config.toml
num_hidden_layers = 14
hidden_size = 384
num_key_value_heads = 3
head_dim = 128
norm_place = "pre"
norm_eps = 1e-05
rope_theta = 500000.0
init_std_up = 0.0185
init_std_down = 0.00349
beta2 = 0.99
lr_head = 0.0048
decay_fraction = 1.0
max_seq_len = 1024
MLP neurons of a small language model. Each row is named by its layer, matrix (up: input weights) and neuron, and shows model dimensions 80-335. Each number is 500 + 50 x the weight over its row's rms, rounded and kept within 0 to 999. Numbers have three digits each.
After each neuron's rows, "fires after" lists the tokens most often just before its 100 highest values on Wikipedia text that the model never trained on.

L5.up1347:475369472560506457453441451505461476566598488455611608438403517504503530477578516534414462539463551531516561441467419509533551493454461501571511455457528535516553504445565530534467444476527479552538401510451566502471585523461529507511478488564583561537515491527540492494403446446439466443541367498549586596474494427512460631439498503434541585479478475562565439413466510520485483545444573517395547471512464474459557551487462454482532484529506550462463503469510538511561527498417531463487447504571328514479478526582469371503453568525495504476532435531455543585437500506494487449510444466462442480549441493505516452471459521466554488573486491413427533500482454440506540515483413483543510526450397524574515533624539513474407415454473593449465568512537536454530508498442479
fires after: " ", " medal", "N", " C", " |", "|"

L11.up1479:543491490460503526484443517370465558465541457474514489585434485495518512495568446506461537452474473434465560438464455528512536478435494521513564498544531572433497505543488468469538524403535483553497504517504523562502552503412595466560543559611506425505463501525479574491522433490481488441487467478584535476528381456488589518551410463582536433549439553546427492377462558524529552532444509446601520651451400589548502493506465512463609381525518509562500454477557550528508432574508497515553528556501514552448540481515433444495567518454566628515403539538585515592452456395572427515447492514501537564515511470428529521538531577494506487527423529454469513541379492469493505475533501542585531495414427536511534473507436483474490509526636570416510469489415474486445424448470520
fires after: "s", " as", " S", "as", " As", " ex"

L11.up735:494466562547562497532482537407508553475468519418519432566465525453514514527571558532430518476466465479531572434427445470522538505547387503455554561480548508484561531548493474506532565555612471491569452502582527476558492543539521597510594421569506569510532480432465518458484436436383605520461466578540512471449536487600441481507606551446520533600495532535410589539558628555552515504418516492553479523427507439508523515503561430443432469543464496550367453447465514547413511437472455512473428421444523603469578488498463456463472546528524559483437515500456506509429457449533414514548470457511446569520483457494569455456631500546467590454486535508568592505471413500507594468527503525532539510514474482420517580571528515515446435451570572530513422396517482454420477456417540
fires after: " ", " F", " f", " ch", " P"

L6.up536:371439524570492474561504471530460491484498498488575480587517520515525467524491430524491503486485491531444488516493466536525499563471505463609514512508458539525581405489499495574549481477501503538526541506550501532470535429551584553546549550559525522499485444463439503518591514475531453515499427444571450544496504489466495523497533558466473625549599538480488475382452501538509556574501586458440592491508463577474564464509445440439467508487471606499460497487400566471563499544465473547501448486363463499420455581421450522578499480650547464485563619571476427542491506501504436521415531537531460513504451487453593509427571509463588546502464482487562531511471523491512471421573490509586431558514526558439533510556519553560483454475457502525471451517394503512461635488516511
fires after: ".", " is", "I"

L6.up787:514562515467480554441547474511447490469540541549538488431519561477554444443453590377506598549454482510510524502456519532476547493540495580537531544441549534504581541560528458524541413449534557457484450509628516463473439495514465546493517492473515489594617557490406491516448557475506450497446509515504450461485510426486608540443496521451528441503434556462426547434490506507433492537524484531520464544512448494546436472479517607478505497515398462536517487542558588544531505529566492483476466488458510529599472431536457498511502542461569533503516462409622454457509461464518474588473497503581525456529615524530367486468463626484547507538567429466474479405433468556468584441474479576453462585466479442475517468490455497567471578507533559496488443446510446498470445454477540
fires after: " |", " –", "s", " (", "le", "|"

L11.up715:505441470391487555452526530484502531499532521527484472501555519630506496462516565523475631413441425494490525491564590662561556587506474475525537570564561502510492530509417418476388507448534462533469504510473497483470509473431530555521500505505532572543467513542450468607543520449485510406481492509500400460586462484494434508505547594450540567483529538435554475494527628545569576400483512518495473509468424493441520547478464561427582475573488562505458444411493522559550476525493514564541451578413420475428513522529510517498460414459475420452524472516580582531421458510553524451482485446566487480549494471501517571561536549502557547500507472484455439512514489476540529518494478551522548468530459452598541493451469483480503479516483478469518537506431512471417493502376502
fires after: " In", " in", " (", " con", "In", " |"

L11.up1413:455520577524447391559444496428418542586382511442505545476477449449494494565471483511526428373514520556527430515512543480490532421393500503489532542555431568501507485521420445531539472450474479605506487513526476524480562452455596409507487518575526512454526387507477614487505531595532510519430495508495505571554446489461442444534523433475551421481526560551452440492473470515455461505517496518487476486542420491466511516477494578525592525541440555623589535508467518503364434507542495444482438623486514562460508477441529392508528475577539480498472522529471462542517472446461436442512522563606504532488515410496457562450491444516492549529484509424488502556447501491474564523539465519511544578482585479543512501483468499491418536363424422517424538527514552465461542496478554
fires after: "s", "n", "us", "ur", "on", "st"

L11.up529:555560533505447552541447456543535571445441478497636556487522462559467510445481520614453500474443534532502516441524566463451558483492488426448493445462480533572542437440537475452513483481574441467512526521551544510528475471560453578453476578473486465539526476452514518502568510486496527468460465434574542444481407544553508534485497455456557495458508492526583477502568539525478488479443532504561560518460504385547422508451438516433533590484426482483556429559517445582538492462519490493576570626558394510494530525557430443487532471471615516469456480584478424502494551497476416618410568467500371456467576482514484480549602540552515554566431457483547497452505504497505475493457503538490483494429518543594604478493489473534470496442506458380461486465410528466539473479421524
fires after: " |", "n", "le", " Le", "per", "|"

L11.up317:579492421548523524483454537369458560521506448494500449523541470607417541570419494550429543446479485546462559497534529489583520563401508411606489556583411537460608612575430432480521564437493441592442483525453498491430475535519500534510523530490513529630532478500457584575460555484452582516526556480529481496462505430491490607470472532449465533600513516552488488497453577503483491451469596509503438470452458518485414478452542485449490484496369481512447464523514530486571421551532566500502514560545539467481507520572474488568503511490479517491525477497401545524431545465561422445551380443571500480506463411478603519503474539470492500458430397460478490485575477497458517390508540509535454550503486511413549490622495475520513484471455431540475534532558456428548389407480598
fires after: " in", "e", " (", ".", " –", ":"

L6.up293:472419518451535522493569370496488595429469505543558486492487592461543543453509506504510541540589522501557587502435472500564484466480513583555558463398480549517608562445503459413573457542452475504514528475517583487521564531580597505493555524508495542466537516528470503533504504506469562624490534482486473488461473463453563514405454477525512565472542506475593521551560529496519631427532506589485487535527540542448512515506550505603460546575518487501505524453455488496443531494495478567537562535557517497564540542410534511392428431446480561569400487552498474563498495538494552540441430455629460575459391543507481469536461528479433454504517548473473522507443512504504566484553464522513661532552547465478556588603495478388480517494453469588522525513406530578535419422585469
fires after: " se", " ", "ver", " University", " F", " M"

L5.up1505:475415479454515546541496549408501488485504516436474548510397503525519435491568467465467444406476596510466541449457492546447552586464511471577496545480379615420550499613514571475554471509549482550511519525469510488520547377545530479542522505537564567473542391534478573501491482447412560545511418526564490478413360480477486514468450498556525490489585465511510532414495488588503553453526538454527471508496474487476557565491485437524510424484535516464411485546479576550413549568509560518450509409469480465430528595499479384533571542487477693499428484531468515495493429388570475446582470495521525514547481432392564457449449606525564603471501515435581544531575544483515493499417474526516396461483572500431542436459493499421535390532537484638470470573435466430451457499457532
fires after: " 19", " S", "s", " m", " b", " La"

L11.up527:472500544493492457517616477445487467555476439500509503468609492424501500465532513527555564531573521431494495491522457533505565575515502470477472472542453532462513553527438483473541477426450489543485497500645531465367513534511495523561494613595554527580526524484489554506430508422447567469472547454592447526452516537411472562618475514490540502536456405469523606557503537476396506534501661525470553428479495396542454532524474517531487468494523467488482456535573536580455478386485514513499413456431464465482522503532520519537546503493597512497460566618475493537469536440521513497473586462520457469538484442500383454589452520508504508526549500557579531549474506507479489544514483483592547521352421419443374494435532595488438541420505535517440538527491477487523536535533514
fires after: " ", " a", " in", " is", "ar", "A"

L5.up1078:497527511487598486414415529504512465432464526449583583541407519499584477488493562471482439462383567573543525496464381549468478603469508576561510449572436582521587512552526558497510395419527496505487529481532569503596489499579566500503483497513526592529546475510506445492456560504459428400486416442525615525448514542444420468534536571486521574485498544456528536487517542475538562573523562452544521469475398558535466522477549497494499467501536560550462515536514510590483522399422490539512479513459527570498530537469524409421503512540529465455474463436463457452500506393433493559481491504418496541525413560573480423488499494538570484539464437450537495499509543430617549445486498464500501558434574476463576457636496651487401492502477510495469501494532386482539462519532463
fires after: "\n", " the", " P", " ", " |"

L5.up1475:427446564453518543496528467472393555472508508523583532551464572580520524424491482528469437485452509511494529514492500614476582499485607549568567478557501519506597363494512480507562432498510457561527403419518525515425544412492566516593539560497546519551542453466521516545458523550508494463441415456533491480553522372523505551525473559372571520523458496507490481432475495532501465461576589518513562471515429520509507559416452499472534471506497542535432484487503558516467510480510496554558385503462475560474478547507447495527479497486624612475505551553505498425475463445544421459484474557481472477490461458480536502549530539518652546511494426446545528617449423488490561528523431482610451516479496445495572514465548575467420534536573516544464515465494598442392522592513536
fires after: "\n"

L6.up758:432416485569522526568568545544537445442450531507449552531408525483479481483501414416489505443552526506494569455552597542526596404516480567582512523513478499475584454530495536473578470486564538454564442536474439517517506427458545548529651515459520446535511514473472450596480527490392555411505416509532584411425412493464533634487506558467546476568468494546414432480495451497523471523553478556566565475495474447470476554509486442543456461438493535478493485461533513529481567585530504526555472525455422482484493433444489432489468484621514438498416538470541416505471520384588486464502477542584569477571463509432500509377480446476544484540503552356527381567537574497509554466513522501544467488514488489444511437495593477477441435490557532573484455512515430444502481485500543
fires after: " 19", ",", " in", " T"

L5.up730:530394481495492492493512548565414491522478537481530431554422617544569456477551510441447440490547475550415442507468491497478522450464570570594510428519524583495606449597511456472562429464477501539533497544572452385562473498459516548470546425495531539627446493503513523540503475550407481475462476504524476515565472494516463472460573477384504560565522375491468461434479566451564483517480511529476569526579470497497547466498494435551428404443490549478449499436582584517505479534467385530507511451477496543591514508484485525594484496536560430517515494468465426476461583436494392445487440526475489548454498534448583423585521531479617474438526532517541487523500493450553557536565459539515496518507471452595534633523503529490396424495532465511440539537493465408553498480524506
fires after: "\n", " /", " the", "S", "."

L11.up666:487554595557515516481481467489525460440494509484516580467506528498452449486441541615483442440474551526441507550525468537493554584544549484592426475488530525428489504600447417602420514518590466474537502455525534494488511470519461477547589456436543499491604461496560433488490501515455398464482441522584464456493517442521453429597580448510493570572472485373566478415603457461571534493465439505463457530486529543464350586504472528522638536551485506484493468549417486559462497470421487529585445536436467547469527540435569515491513503514545528483581549564557504478362510545469418437491538532576509453508465451503537501445589483518456542444421493477414524510529532494544510494571500538507548524525438500451431609582533479551547466450585470537469470486441488510387576506444530
fires after: " ", " —"

L5.up753:469434484533448431576515535503529502468494509546553494552473592532509454597487457479494534483511562516470556494476479528495558513523509514546482542523480590521615499562472495542499426431537498535515480549465468513558551446524511520525601524602451568479529434537444524619526502573507500497469405468648502493571613493503515494572392484420463609570442525512503471477477561485529590464446532433484487554510407503425534510539573451497560482510454510516410484571506503463534533505427479501523527485450535461481408548391460402510566451540611473514559546609538452550473480418525534424529494539500541468459492483487486526488485512512554574495487505490617455544513497421486464509492462470477456527476535502455512510516491578504453373436487490611469479536437454454449599450476458
fires after: ",", "th", ".", " ", " W", "hi"

L5.up1315:463408515457522528468527466521499484547413504482511529570455508520540434432441505497564471504465525495489477485524461616498544432465524535537542444532449516475571457553519445514547373394559524563444484467497537566526532420510575456511490541479501575491478535517465482511501481455512562510502400472585473550465499465553553583542488574556611506576518493544592530419519495554530456528439518489508634455524496517465503484453406556542546432510508502452537478547466533472468517519551462475542344506457524519443466555397422531421462447465619505451503540517547417407487505506522483538411465511509457512492465406432555451536509486540572474573577447453628488547508495511534518535536441548586471481449454506488619515487498504487433470473557545530420483551484426492391473579486429
fires after: "\n", "===", "=="

L5.up1149:485596521434509498486492536594518500469452470458533451448481462472440508480445487519553430502422431489472509394486460418458570486413484462526543480477448485482472512439510435418518475476360503453507522597521499476455446476417472515481525534507544533451443489457369381463486500474517509476373369537398490519543548459485476524516426470438478497501453503438479431507451502469374469378470482493543561346452482474526522547560459441388486463434446452548491483461453529424427517464431455495537519435492409407411467477527468423510382496406501403455527455469559443433517385468414459417503422464402494422500488529469453456490455444418482478560441412502511426480533424481579492481479523488462516421507483439470421534456492527502464475450459488439467478477444509491460439480554513
fires after: " the", " F", " co", " f", "ur"

L11.up1320:462525511487510467575537491419486470471543488499531432404430575587476506474481576454491444516551532631468543462528471598383542532512507471506501504510436465441531449534527491455422479453457495472584538436560631518462525560440534525415618589539529474518580560496425577470535422463467535515493504512565519520531570507556499485536569573391543503505592506479461448532536547517408503555465529487436515430441400525486487491495493475520488391571517560529474593492409508602370475538487482469476541528564475501533464554488535482586426449482496433486552533519568529533337435429409510487547462465579499544605469426473522510430570447538423583477513443482570537494506448388465620514508535425484494503482464436459555514566596484581485581506518556515368534450436486496587436497495554
fires after: " ", " in", " to", " P", " m"

L5.up1401:395488424470461451412470406520558577474475558524466507444452630564493458456496476522486458488509539554426543530520439537507507493469480491538479516624508561404641450470493452516518475439538534517501461526485512596482563457446530517465547548579533586420519551557497429541484485436457489516498475497589449415532527475571454530490566529451453509545503455442535559483510543634507406590573523523533483557569495444557492549479514547520461432523473532526490459504507503497503565505564450403459411507480454459561456578502506502422409490482624439448528497434541439552396489501487460532444562519534489549537421489550561505530522510516492487572529454405513533619560503466455561488532430573559493532439497543392562530494538550472449516491564536495387506526436591434510495564514495
fires after: " the", "con", " a", "s", "F", "The"

L5.up941:429408463515499469492457433552566575468453565488488584536495547444492505417461555427485535466444502466527489437460504593470630465459522518504515530490477520450606444493432495480498477433531509539462472546547536446435479492451597548535498541510595558475521486446483457520430494497527568499384448447567508507516484454528514580562483591469599530473493463497526485488475569585369477519505555489494486513533460490560521516423441469477598416495516462505465515519496580525535610537489400519519409496408467569500500497467365482479482473484564481527559486521560486432531468553465414513410491571567464537451470482541558542538544476523568509407507535472566477587472495441504531541470386538555491536459541445530608517518514568528458486440631516493451518530522510444429548572553412
fires after: " (", "-", "\n", "°", " \"", " N"

L11.up67:563449492483502462613463403446542499520446419461500502472530468501474464473438451508500572368604571472429478559426482481560557532531511542522530469604542495531548512410496452534520493581533451588450496463506484520453483304502537515517564608587474614487536540460452540522511587620437586496437471461511547561472409502448483446534407458564460459460538517507569465429496488550539527615457543470593500546516482434544430511499550480537465438502489520486526597461492500458515396574508500497549501572541447510429573493438414490460502381492496505472534517498470558468553526538456509508461486568565512487509512493483443513486553582469599469490509510492587486523470566466479520509498468546471504576509435491523586523526547571546470530484418538529491460524479482436490523496509546
fires after: "s", " T", "us", " follow", "st"

L11.up189:524431503553585498503464547451443483510477521541530521537448479472474498421507559487513435490472472539444556462487471511546599464492555529449579569503415516393469523653545521523580440538561473482518409493558516443529516562482552483513538525456440478533556505461469452424516534526485590473393407573447405517429564471542531492603496551454498516546419487510534470491533469514476566601517573445559430444564484447571575529514479575469520559491489590515508538461367546471430464521499542487463519475465516552569492550323471424464504560524504563465516447444551566492455506467566419566435526465461515460486501427484512443532577550525590534489537445528519487540369520469469568481489421533539539501571338500456492472528509541517504361561535532527481522479494437504438543434515501
fires after: " ", " E", "A", " a"

L11.up704:555523539530504513411549584486540458546508560522562511586435474492521567450550511490473510523421573625533544529449499453465410450521532499437557537533439517495492566506493509559402455550580569508500443550576466483502510456518427519464518502523460529493549449417486575456482617506416464458477451449546570461518598479556447504579444467520398521459488475473535484620470560504444613559523607474526490518494414409573530557550437421529455543514480533565489516527412544560577456446505441549452499575469435475461480523399486437563531495518573515487474456525512442592433389457558479478486522453447548522451492489409620476493512541516458477520416370364490405522473563478455498479541430437512532536504402473495536494551567508605454475435576590540498496474496461416509542471509537
fires after: " ", " a", " to"

L11.up1104:458536569512568551511441510429543476445537514509543499525502596543481521493450445576583542504548507604525501514529534486452529505546572443508494485513476536435543445457487434527471395426454569515496482511541516573478506540453577519476526567501496558500434524477462491473557447533464450481441538509587501423519550564461393533624479498472504489584448488439502464457492556531455465494474548449509542494451430510478469544497514532490524396490493548472305568488435470495485515543467528481490491511508461426558420553477450519554554503466470413503531483663593538476472494423563414537416462474526523437531518417549554516504649438581562458553472482526610525468426541456513552514503493442575517568486446487553554513402584503575485485487522512544432403483447494492511515511543504
fires after: " ", " la", " a", " in", "s"

L8.up604:390331502490525468478470480479445592449482496566541504514448499505449421507501534504539401503517468490470495424538488448515521543480621509636493495485481530481577426598418464468576474470488431597511389560536451453498502484508533514502572608559498522490529521470486503551485458553490489452406439500585440561528527303562484501513502556444573557545483536458510463415470479458531550598499495506416516495512477563503563535455451514484528488455424543534517525500436518484491510544551426464508464480450561521511468554400426472578524442581553551519518602580466425407488533513525491493485467522522463576477442469516462441485548549496524557482476439526547485513509578481518488460492491502628509577491470464511521563554579540494413451531498472572415520540466519479544510489438441
fires after: ",", ".", " that"

L6.up1399:474496565523491548445531536532510558489448522488450551573463467472420431447483603490508483425365552538489490391509428552432529488439496533518494554467439604451512492556526539513493511492540437657514488472516476519460588507491507490515492522476461557543532441462450451486467578558409468527353467482507526479533574500525542527415462537400572493477543508511501485446594530518528470568564533612429496499514526523423533506483460435542459519473452544575513465541507529529496532440515484463537416503452453405404522516462446501545524494473535506460456578468539429474481501492473447481486476545465457572547471500495592503468479561482495474500518488478446399591415565545475510501502490606504531614437530458529562486651533545581535536410537520465522497595466551441462528541495489
fires after: "c", "in", " co", "n", "ur", " per"

L11.up537:458484449433420582499437501514478412430521463459608593533469489566533479542470523469560508514454443486542471557469512425449474509472506477621496498537454555436581458525610450405522434443504480520470489522467552561477582535509475535495522574607545484529529594476481527406623562470526442534478411481578483494496570498653428617439388493442525550530508526468430413543580504531502493436480552489514463597592465468400497438484402509475514530481437590541506452500537610563451504500499485495595447523557444492533464547567459475519560448486650487499551471566461517466493489457577558483427469505517449540488440429531538515580539500547484532544529449497566614467529399465502544582544538476450485531504482459484608465456531575442513449544512448490458529527410414524533485527447497
fires after: " |", "ur", "s", "en", "|", "n"

L11.up161:511530510574482506450439523361587504446555418554492495508523540577434456437503480503446494428513546526448451418572580498539461498436532532573527468554472497464588495504463512599442515552545460452423494567490553436460456527522455468470524555428582628477462486536509450486402522635486500564524476373591536548563530486474499531564508530478536486534515495438546537510501514621545491595511604454592540463591386492439488489445472467472446473514429500577485513476495488570569491554485446446518409518477534486546469494404474544503458513463575454499542478508414437508402465499519451520432511470467507468565430563487458500540488568507470537481419501444529476570414533588522564549392425441551524490499442584541547513486529481521502513419439518498415459517468545487511487471477416
fires after: " re", "s", " S", "S", " \""

L11.up358:400459478453514471547522447438432473578421513500578488554504515527491557520481537489615538420468548455524473418499543478431548566513525505485553475586537526507487506501427461560528514479487416522518467512492457513533555441477527507568520571550587619531523490567465559495434480505453428496436455576507452541497394475573441543524419498583582479506512438528532420434520618503459499474509551520575548501509469486499598517414436446463605477568417597591535443483466519536514492532519421464556461441356513498475478450520402441442624568479509477530547572498474483563495392410564501404515433589610420527521499531487461502600457535471468532530491498499490403528513608529473532578504463525532457530476515541557509489551514560537448486466527464513502467539439497480530487491453490
fires after: "s", "c", "un", " S", "en"

L6.up802:516556392403565490490499536420562524567460512487492545428598532449540469488532488471598493482474507479468503457456493437498651536429437569527547524574474556545472493474483517402505574373462528471468478487483467513444460482508534573506512553475530485519467523558516384437473564485505488538461464457512583517542608470485444532583518496508510480579552448421453438526363512477443514446505438460504539427519489481482461480544552550360543417440503506468497483476457557414456520433561512437497444491456519468439518461620525454486393580555561422532447441544569517444504447463507380486535442532489545472542463527451455512650471504494476562543472456513648467474549447471556487505424461462486500518514432501593472445463563555413546534480412559418507501459559510587462500441468473
fires after: " the", " F", "er", "row"

L11.up1077:420431531513458480507509501497551559493552493468579421420530533513537502467490531494397441472475506499469470509491401483470464498413450486534518498550463522449463506552456487458445492501543489540500605540623608476435531474556468516562464479524484453504565429532507477519519601506541500434441502428475538478495547559451514481580555448526500494513519562446561588500508638517497538537504560543480447470423548661530521504498542471445526517482502537532469489476477545510489543445446503507498485477468410589540516631487503451467551421506501466544447478581477513559397492433470449453373576436536458552532547449471512590479547503590473477470546485458413560503515453495557487466505460521550578614459460541419474502501499600481493496450565520540467464486538537492419481484540529
fires after: " ", " a", "en", " A", "man", "ri"

L11.up1525:536454483551422446490402536419412628424553492515483542513461527452467513563537483610551452454531546532462480371458523544459534544485497507431542505492542576391552514551524575489504485511541533529455557467550498516544515515453528442456487542559538499556520485511448477381421407541459510561481475431558561489460467488522494512503517542540515522482521587467512536569488614506492600534413475464482507568534538538534520541547419442437421482489542460568490453501453543516550490525475401479543501472452592532481524547492517557481435462450576398443498486550555426506386522449530443473522483495524418466500491434468480565517569439525437499384444434390532470484477452521499414476512545491569533606470447512502629459509513525534480505499532483510486585621514511475551473497474501
fires after: " S", "s", "c", "S", " N", ","

L5.up431:426388440534590473526525519535419574479473571521547535524495538514517473427375562526421520541401536558467479465423525587507512452481532489564506469570460579466609465576431441467499465394563481595559541514490564490520581480486559533556535488535469628493463500444518467495414436594463562484479425480594438550515574401487484581543502586458543555577473500512574427498516513530469520515503509468521515517424467529462559568493498517430471413460435553603431481518531573473486602533478427454514429461487490565530440520509427482535503494477570499495534507545480445445505522511493455432484532460559455444430491436474544483539463586455582527493563483428586466586513534484500509457505456571559498532451505446455596591596514549545380493474529482541435541502472446452484471535481448
fires after: "\n", ".", " (", "==", " \"", "-"

L6.up970:488448463465543594490515630550401507510470536512507501555459576558496579465535553504465403464434530582510467445478464565458552502487533539610569460545522521464575498477464498489569445509531523593528458568504519469530518490531535574549487521483607562588469479395466424562506493515416534392517461493621446463532564464564466540479590519461620558431567500474494457426580532600564414589526498544475487480498465411482520541457449465477560450516483474513491524449593603518509583512465527494470425494448405543551559484488437492503461528520502435477609469462550516517447504460487458566491536446526429516474465521539456455521534487528520552541578510525459452554492458507545544542561467560546503474469407474565580497532464424468380417472565540494468574551561457438525460522417461
fires after: "|", "\n"

L6.up602:414463457473512477453461567413516486446504518575539561471374595528540513426488557441498470487548531499455461461569454572494497511436573529575647474493508534422574428505491483437500493404510438556439444487615544519454494477472571522450591511490506518490500508447444474511441515500487500478577445486580508575551390440485493520560587492454542575485504509438480498524498502558572480601504423445478556503498482500559491596502447559486552397501536548465436517538507539594480539424519456515526446489440436504503524575451510609515418509479528437506501533464453533405438598474531455566479572482460459552474486479533560478477552482509493482455494539529570415558519508525524621500601468602534461459467462503508553556540601470536436474463493483460458530502455513457532586533498507
fires after: "\n", "s", "."

L11.up883:416469520497452492516354409420478498428477493524647552519476474556563515423502550517539481475441618516573464561501401483499517565411423577618508503473500485558560578460512508443470520557549455528526464494472417475529525520439541612537520522521431576519610441458536507443485575425454473541464455593528516517372520551516475469511572448413509511597512560485525440532631604557491482515559514541542520552490488534457483472504536456468523545558489594567447419499346513602493465526467481508543324554509474464508528511496514511407478489485506455559492536490518509486505424442422542518441616488487474511469524420490447478490590464515487545481385505454479563493400480491447457528459454479478427454463521566440476558450432529529542467541546601474513521457506505449477564477544520
fires after: " ", " G", " N"

L11.up625:511466593458552538487447519440463390469545549462615535528519572646576551525509514563551471518574583544490547552558449467525425595511597486585557524495468508595511545430478552511503453441552509384575431519516527503492547511493469536459445438525478525512555512498479484562523502471388439536414545506518491496519543497506498534638579481479519559450504425427537464465513612517527450559533564451548528479398478441450498521418437517537502479486592470461385500594476512590570592450429450494521513554536409528432470492478491481499535483494518538495595408551518514515485469413459394511555516474551417526473434557534526523412536568532455467413506555444495497548479464473463521473477414419490556539465528534477542559538517505521467550408530543498466539505488492416480501499536493
fires after: " ", "ne", " la"

L11.up117:551502518491461576407516375453580409453497561557507522525504459584444430485490519496421538458539492502448494536495439556468552622428591505557536558511529491491516477584578446413481404459545485473480476529498534475535525396475499470603564567556542581637484492457469485566572481408523571436491496437535485464530460544510417480540477429419535465555546532456503438514537538544486526479446569437483504548511438492447456501441461484533432451549548556536542468454504526584447559482558478577536458456526515467327542524469532461502439473538519576480519513544558442444422486472528510476450484431535506565579466465456516554631531489527509532476453415468345508493480488547557580418536537515514473512466515496452595610493528458474539452496494408546497568482487535513439600497484521
fires after: " ", " in", " ex", " con", " the", " from"

L6.up285:460483501463473480566427433521458482469527577481452489564555537510516406511487560593552472487524537524456521567483581534511539494445502549573467487571563482496547525500483485467448475459510494439557418526487487559552518437515655508487546419571543561431602434403539465573440486551551499422398411468508545559513501467520479585552548508400432598498515486482537498455501550506485576533476510434491609466409401460507534632480551522456534479521491518461541505509504466476448514463449411559490521590567512538542443531529399471423526504618492507489528517504497530512482478515408505503566482469518446579478418547544564534482527486489461519540481428511522531506487465474519447534464445482440553509507489517490472558576533564553509453547485552475458433502506451407451520476456556
fires after: "A", ".", "C", "U", "L", "O"

L11.up882:464445472484495590441499503487530561447519424516533564476543472500537470414491484456494478457544517503465505462531441481513563497492554444578555494563482438459578537508458427495475371501488525548543509560609595543537489559425446446428551529543462551612539565480447452539525380480488474467551555533588464556519555482524397532465462494432454524576511425372487549515575466519472507548501489529531543468488541517485420554541553483497448443522466438489430478444530503566529524431482589501564500547559438461517473611434498496530474480464559485519552407569526527446458473429457505576478460430491525542609533335531514461531502470570517522607606519513638548528442505480494575472534504459500550491422450578451492540537609492568431402483488545580413497513398442470530427516511519
fires after: " ", "\n", " in", " |", "-", "ach"

L8.up409:478453483526484522516483456565448471494402525456567515498471615497436466483521562526491433482471540549397479460494425557427533477466490485565595506521453557494546444506448482494541441494568476578523431582566517506501506438461533594520524467528575540542517428438477557504548455556401502466473471467573547550518494399584529515541517582470548487495620401517518499455535541530460527555490509497442536576501482520432556522461490504526551473510472546564520411440491606518454593527488406543533478556425439519468465580506405451489427495548566443486556525564519491394423474418491383433452494469488435550520457495477533467554484533476538521478519478520527491510465555468424492526544454551549507543506448472532521567523529461568472445481539517470395537611439506426455526573457502
fires after: "\n"

L11.up907:427500482554368524504485455468508592482406414547502536469517495524545571482488478464500559435440544462516482499560450574502461469448458660674564519640547520494562417483484520506469487478422510524471540510509421439456539423404588461495464665587531476445607507453458628561536520551567505404458443554547487559606524414436515468533496496495554533482522399579415532508486521472449542496428520454545510497463432515516521464434577480509517530505505504486468525488527531489439451424507443554450521477502474506556541529467501446535561485529560530480526539538458537416471534412502489491435442550499534538496419517508569458519503525481563485540483495503452495522467481458515540503524502504564444482468476469501482534450547541532514428458535585515530494488528555481571466566415549
fires after: "s", " S", "us", " ", "sa"

L11.up518:458555600447480526541542459438548519526541524460530506511470607582518548471524548588450459458412581514502481444584509591536476523430505469516504452454476404554530443500549499499445512496516507493519466467515513387562447477552490543401451469561400540472531555548482553511546520477463422546447519508528408584455488504492480567527553501441501512526589543533616556535473499517535532507570565472537660449538503433456436476442476436586482463560509510504406521467476512595484478399543459555476475609483406519454445554506465568513412441543468463539562417530504405487506472522506423442415484510486422490559454535595451407519543525506462351532409514500565430495523534471464575485525401519623579506433466471486540526608480597564510522481555494432475581441529486389535529473503454
fires after: " ", " se", " E", " re", "re"

L11.up747:486557563596599483456539466508539518440611632512514521532532505577485528538493449469529571429407513519508462469519593431471527548436450485485537463540419455553550484494510399469544537508487359441518469615531468545481498358560528474558519483489557437516569483601472456523425483569540377511467396587516505525466606525491477442521537539495554508472525420526505470432508591547481516596516468525492474450498416478471485631534567467542509521620480564489509515506393493468516499527474501562506416573501442506534454551420484543506520489473518548471504484443497456494512477482503456514486483546611448500515440501553577519471531494550553580492448586515464551553489458532585519567521430469416516533519524551532502497497447482447514393486578522493506424510449506413361514525491529
fires after: ".", " ", "c", "\n", "g", "°"